{"n_layer": 10, "d_mlp": 1344, "vocab_size": 32768, "activation": "swiglu", "norm_place": "pre", "rope_fraction": 1.0, "init_std_down": 0.00465, "init_out_by_depth": true, "lr": 0.00998, "weight_decay": 0.015, "lr_head": 0.00638, "schedule": "wsd", "decay_fraction": 1.0}
MLP neurons of a small language model. Each row is named by its layer, matrix (gate and up: input weights; down: output weights) and neuron, and shows model dimensions 80-143. Each number is 200 + 30 x the weight over its row's rms, rounded and kept within 0 to 999. A neuron's up and down rows have the sign that makes its largest values positive.
After each neuron's rows is what it responds to, as a language model described it from the Wikipedia text at the highest values.

L6.gate1047,168,216,234,155,252,190,224,209,188,159,223,165,211,183,227,209,223,180,201,243,250,213,221,198,193,180,213,223,114,236,173,235,233,181,190,250,224,225,224,196,149,174,213,211,199,205,157,172,188,199,198,158,255,196,167,255,209,213,200,181,169,218,230,222
L6.up1047,165,158,223,245,156,178,253,179,187,220,218,183,211,219,188,221,222,207,156,222,201,219,189,214,165,231,203,221,173,181,201,233,182,183,179,152,188,189,170,171,233,174,223,241,223,228,197,235,161,202,176,182,191,221,154,177,207,222,179,127,138,206,238,223
L6.down1047,178,191,229,201,176,136,185,177,242,195,184,212,177,172,108,222,201,214,179,242,203,231,226,184,226,206,209,221,207,232,218,202,214,234,169,191,192,246,216,170,216,204,209,179,165,220,213,207,164,244,199,165,212,236,211,160,217,182,174,203,200,222,194,171
Description: Mostly formatting tokens in wiki tables and infoboxes: the line break after a header row, a leading list dash, empty | cells, plus scattered word pieces in ordinary prose.

L5.gate460,209,153,182,212,158,222,218,203,225,214,188,234,200,211,194,204,242,207,216,214,164,154,211,203,226,238,209,201,195,170,185,150,172,198,217,184,198,206,167,179,203,153,189,184,168,215,231,202,181,199,220,204,187,214,224,267,218,142,192,291,216,229,178,170
L5.up460,198,159,209,170,234,217,172,209,243,193,185,170,201,233,245,284,190,178,238,231,193,192,211,144,178,175,201,164,194,245,224,234,192,177,176,163,159,200,222,167,177,209,227,222,181,212,147,193,157,184,168,200,187,227,173,170,186,168,150,235,233,188,157,203
L5.down460,214,234,182,163,241,201,276,253,187,218,184,185,217,246,223,217,177,186,204,150,214,215,230,253,173,211,197,196,202,176,181,234,175,235,196,175,173,136,170,175,194,163,187,172,219,213,225,155,204,101,153,169,193,162,221,212,203,185,196,225,206,236,205,144
Description: Start of a noun phrase used as an adverbial right after a clause, mostly relative time words: "the following season", "a few minutes before", "the next year".

L6.gate671,191,201,255,206,204,251,230,177,180,195,259,201,152,162,164,221,160,184,195,161,164,220,244,185,239,194,179,230,191,222,192,223,203,236,235,203,219,207,194,216,246,195,207,214,217,248,157,207,163,230,191,191,211,163,133,185,199,167,195,197,210,150,204,209
L6.up671,237,219,202,204,165,195,186,199,156,199,203,156,166,205,238,198,187,177,202,186,219,249,204,185,103,178,215,209,158,226,165,172,202,204,175,192,220,212,159,226,145,192,207,193,176,195,191,168,198,242,232,190,173,189,179,181,194,210,181,155,219,176,232,216
L6.down671,183,194,190,221,202,201,172,184,160,193,240,198,250,180,244,161,226,189,163,221,173,191,194,203,184,147,184,239,151,177,193,252,217,178,213,216,240,205,204,196,270,172,241,211,197,233,208,142,234,240,213,222,270,173,174,167,200,179,178,207,187,218,194,222
Description: Fires on "the" before a team or club name in sports biographies (with the Tigers, for the club), and weakly on line breaks and years opening table or list rows.

L2.gate800,216,166,189,197,176,168,122,186,203,212,208,158,217,182,195,191,222,204,182,232,204,223,178,230,201,188,218,142,250,220,184,169,133,167,172,242,169,185,214,195,201,146,155,205,203,193,192,215,225,224,234,205,201,241,211,205,196,153,216,195,275,229,246,216
L2.up800,275,212,182,189,203,193,147,210,282,162,187,148,214,189,184,159,198,183,194,187,161,235,182,222,256,220,152,147,243,199,183,227,207,186,171,170,177,187,187,169,246,178,191,190,223,106,207,213,205,212,206,188,225,220,193,221,223,234,173,197,250,213,186,195
L2.down800,287,221,166,180,228,242,213,216,247,226,158,214,195,173,154,209,242,266,137,237,204,219,230,169,187,191,192,179,245,213,156,166,239,212,185,203,173,238,161,156,243,209,151,150,247,180,220,216,197,223,201,150,239,182,183,234,206,184,172,202,252,177,226,184
Description: Ordinal words and suffixes marking position or rank, such as first, second, the "th"/"nd"/"rd" after a numeral (41st, 72nd), and top, mostly in sports, politics and history.

L2.gate206,210,219,226,196,182,219,218,236,180,177,193,208,207,149,233,216,239,187,221,226,199,193,194,230,242,226,152,190,232,169,171,154,252,212,223,180,224,152,163,231,213,218,184,138,210,192,176,186,168,178,224,217,224,225,161,174,187,187,238,236,191,204,193,222
L2.up206,222,212,214,200,207,249,222,203,217,238,177,206,206,201,180,163,179,192,234,212,192,258,165,193,217,196,209,203,190,171,218,208,194,177,224,203,262,142,212,165,187,182,181,223,244,212,187,209,242,176,185,234,188,184,255,168,189,203,198,219,235,158,183,212
L2.down206,203,226,221,192,227,140,231,249,215,205,214,185,218,210,189,157,244,265,232,260,189,235,214,236,208,195,200,248,202,227,208,205,180,170,229,220,256,154,164,185,174,233,166,204,246,232,185,158,181,156,181,199,293,163,195,258,138,194,211,172,208,195,156,177
Description: Mostly "on" (also "of", dashes) right before a specific date, as in died on October 3, afternoon of November 21, 1720 – 1765; weaker on other "on" uses.

L2.gate879,181,156,149,157,198,227,229,258,162,222,168,202,169,170,210,182,142,197,159,208,186,180,207,193,242,153,265,137,179,234,158,195,133,217,145,197,207,192,286,255,196,226,198,180,193,214,215,209,191,209,165,172,216,146,251,192,185,176,229,192,197,255,215,229
L2.up879,239,198,219,229,199,221,175,243,230,197,177,209,177,201,229,229,164,231,205,172,220,220,162,187,231,204,250,188,157,214,209,227,191,182,195,175,196,167,197,202,168,213,223,161,225,204,195,140,211,247,203,171,168,191,224,225,220,189,170,225,187,225,222,226
L2.down879,215,166,175,238,172,231,167,221,231,229,174,218,198,174,150,221,200,178,183,258,210,186,200,183,192,197,173,179,213,192,197,201,153,201,147,168,156,201,197,228,227,213,223,135,225,195,245,181,183,247,207,244,225,248,207,183,191,166,152,235,183,214,201,213
Description: Line-initial hyphen bullets in infobox-style key–value lists, such as "- Manager:" and "- Location:", plus table pipe separators; weaker on occasional word pieces and "Governor".

L6.gate439,274,162,192,157,197,170,153,217,186,227,178,226,279,199,227,193,165,191,174,234,230,244,217,216,216,208,180,263,193,201,227,206,203,208,222,197,190,225,148,191,179,186,204,210,176,202,222,197,211,205,195,209,203,262,177,152,271,184,229,209,207,153,230,170
L6.up439,200,153,207,195,195,162,179,202,149,157,211,211,146,199,202,190,195,193,216,210,176,224,199,220,200,150,256,221,165,199,210,238,158,185,215,162,133,183,145,150,241,199,256,223,237,220,216,205,213,193,186,282,233,213,231,188,194,221,163,158,193,216,189,212
L6.down439,117,223,243,195,226,169,164,222,227,176,199,182,153,225,167,235,247,188,182,206,193,137,171,185,200,144,139,240,136,244,215,224,215,244,194,210,189,133,215,219,203,215,208,186,209,195,201,204,210,210,233,177,196,215,154,243,181,180,219,228,182,186,200,137
Description: Fires on " |" cell separators in Wikipedia tables, and on "on", "the" or "by" right after a place name, as in born in Trenton on, died in Rutland on.

L6.gate657,196,194,256,212,201,199,172,193,210,186,262,242,213,258,246,215,116,198,223,193,227,186,172,147,185,230,219,130,217,210,192,180,158,211,205,207,186,188,184,148,231,193,209,156,228,183,194,195,152,213,154,224,219,145,189,220,137,228,204,185,203,197,178,217
L6.up657,249,200,146,223,173,203,194,172,211,201,249,211,212,196,154,178,161,183,230,198,198,178,178,199,115,221,202,170,197,158,183,200,161,214,170,173,190,137,239,203,204,184,202,166,177,162,143,168,212,177,139,213,234,182,210,190,138,229,267,220,272,182,266,228
L6.down657,164,216,183,154,177,202,244,202,181,214,143,126,213,183,216,188,288,185,151,220,233,221,202,220,226,192,188,230,168,230,175,205,281,176,216,193,210,219,151,245,151,238,194,283,198,248,226,230,213,213,227,243,177,231,195,193,324,165,156,150,175,219,199,155
Description: Tokens just before or starting a date, number or place in factual bios, sports records and tables, e.g. took place, from, 17 March.

L5.gate550,209,211,233,258,222,248,183,171,228,217,268,204,211,262,162,169,184,293,182,203,240,191,208,211,236,175,161,242,225,198,222,171,142,159,202,204,238,223,174,196,215,230,227,195,209,175,177,173,253,230,251,190,232,183,225,219,202,194,168,176,235,200,201,245
L5.up550,225,244,193,238,194,160,196,159,223,173,170,214,206,231,221,201,186,182,187,226,226,197,257,230,210,194,169,89,162,177,226,208,176,207,199,225,173,198,195,194,230,179,218,192,222,185,251,212,155,165,157,203,143,140,192,244,179,140,229,204,187,176,173,203
L5.down550,219,208,167,227,148,175,227,213,115,188,224,180,196,198,197,195,202,226,162,143,192,231,215,184,194,153,206,181,168,254,162,203,212,212,196,180,203,202,210,265,211,116,208,230,183,201,238,224,197,224,178,227,168,207,190,191,198,230,199,218,229,193,229,191
Description: Table pipes, semicolons and function words like in, the, from, just before a year, date or statistic, in sports, election and census articles.

L2.gate581,211,271,216,211,166,224,213,127,220,234,169,152,203,235,158,244,196,192,206,180,234,178,149,178,168,208,218,187,198,194,179,265,237,158,169,251,180,186,187,192,246,199,190,196,217,182,223,210,143,222,198,212,198,215,167,255,219,203,246,188,200,215,146,249
L2.up581,197,231,193,243,252,256,219,172,159,246,144,168,184,198,168,217,207,182,190,191,232,200,224,201,172,237,210,223,243,218,182,232,229,226,160,223,231,198,231,227,184,191,207,157,174,138,175,224,202,191,176,215,166,174,166,197,213,217,218,193,204,166,175,224
L2.down581,166,226,290,166,139,222,215,243,146,185,232,137,173,199,184,205,158,184,232,201,164,192,222,213,205,171,228,165,185,201,249,183,182,230,205,197,252,202,198,164,180,177,197,208,183,215,217,183,196,189,177,186,176,260,165,242,198,193,190,126,219,169,225,209
Description: Year numbers from the 13th to 21st century, usually after in, from, the or table pipes in biographical and historical prose, e.g. in 1993, the 2017 draft.

L6.gate996,245,225,185,157,187,194,208,215,201,154,171,198,180,177,179,170,205,181,184,214,165,112,243,149,156,212,268,202,193,175,238,194,187,173,228,221,174,169,153,167,189,207,198,184,223,208,215,165,191,149,211,217,163,217,259,215,210,231,199,228,190,173,190,194
L6.up996,194,188,173,148,158,187,208,229,165,188,224,169,175,195,135,206,221,173,166,194,169,207,213,205,203,152,247,198,245,210,231,233,155,160,244,191,151,206,196,183,226,174,176,145,169,164,246,186,191,242,218,188,217,248,196,219,172,189,175,219,186,214,248,168
L6.down996,231,201,159,174,217,231,214,190,202,174,240,253,211,190,214,162,171,205,154,189,199,192,278,203,243,187,165,184,205,221,208,195,224,201,194,191,238,220,223,238,182,182,205,202,142,225,246,154,178,188,201,214,192,234,164,195,197,188,234,154,241,225,200,201
Description: Mainly four-digit years ending list items, table cells or phrases (published 2023, in 2015), plus relative which/that and some adjectives (international, professional).

L5.gate764,204,202,195,237,215,200,189,163,209,140,229,199,185,207,157,153,158,212,195,203,177,144,189,223,176,239,193,228,226,233,270,249,201,180,194,226,184,145,155,236,182,220,242,173,270,232,189,232,173,183,207,177,165,152,256,235,136,172,239,182,198,196,133,271
L5.up764,208,236,206,185,159,240,230,188,219,262,178,241,183,191,191,205,171,220,135,208,194,197,178,183,202,230,179,180,208,171,196,136,154,215,164,206,181,83,231,241,146,230,149,185,190,218,134,233,210,225,232,256,145,130,186,224,212,172,207,179,222,188,198,208
L5.down764,207,226,239,196,200,184,214,226,206,184,198,222,196,218,219,189,205,182,201,259,236,223,216,177,143,223,209,173,249,214,243,190,212,188,184,210,179,169,186,194,205,204,180,181,221,178,167,180,209,180,211,202,166,139,211,178,182,143,232,212,192,255,153,215
Description: The first token of a year or date, often the start of a from–to span in office tables, career bios and bibliographies, such as "1900", "January", "(1953".

L5.gate1160,196,179,209,221,198,211,191,163,160,188,217,202,230,184,188,195,191,147,225,202,211,225,199,215,225,218,165,161,249,197,207,217,236,278,192,128,160,150,185,248,229,175,222,255,204,206,242,160,255,242,182,187,244,216,211,214,179,226,186,179,193,112,249,250
L5.up1160,253,197,172,204,168,204,171,197,248,210,195,195,204,178,166,221,161,187,193,136,160,218,198,202,217,209,236,185,194,187,196,225,224,190,239,145,139,140,229,213,176,232,268,155,196,218,212,231,237,206,211,181,134,156,205,191,196,117,209,174,191,230,176,224
L5.down1160,175,196,208,186,246,196,175,234,195,229,187,188,188,174,222,206,224,116,171,154,185,254,205,175,294,202,231,144,222,205,215,203,151,194,209,225,186,220,222,199,213,182,200,213,198,175,212,141,185,193,246,221,143,166,211,179,187,187,225,151,191,180,277,173
Description: The first number or word right after a proper name, such as a standings-table team's games played (10, 12), a date day after on or born (20 November), or a verb.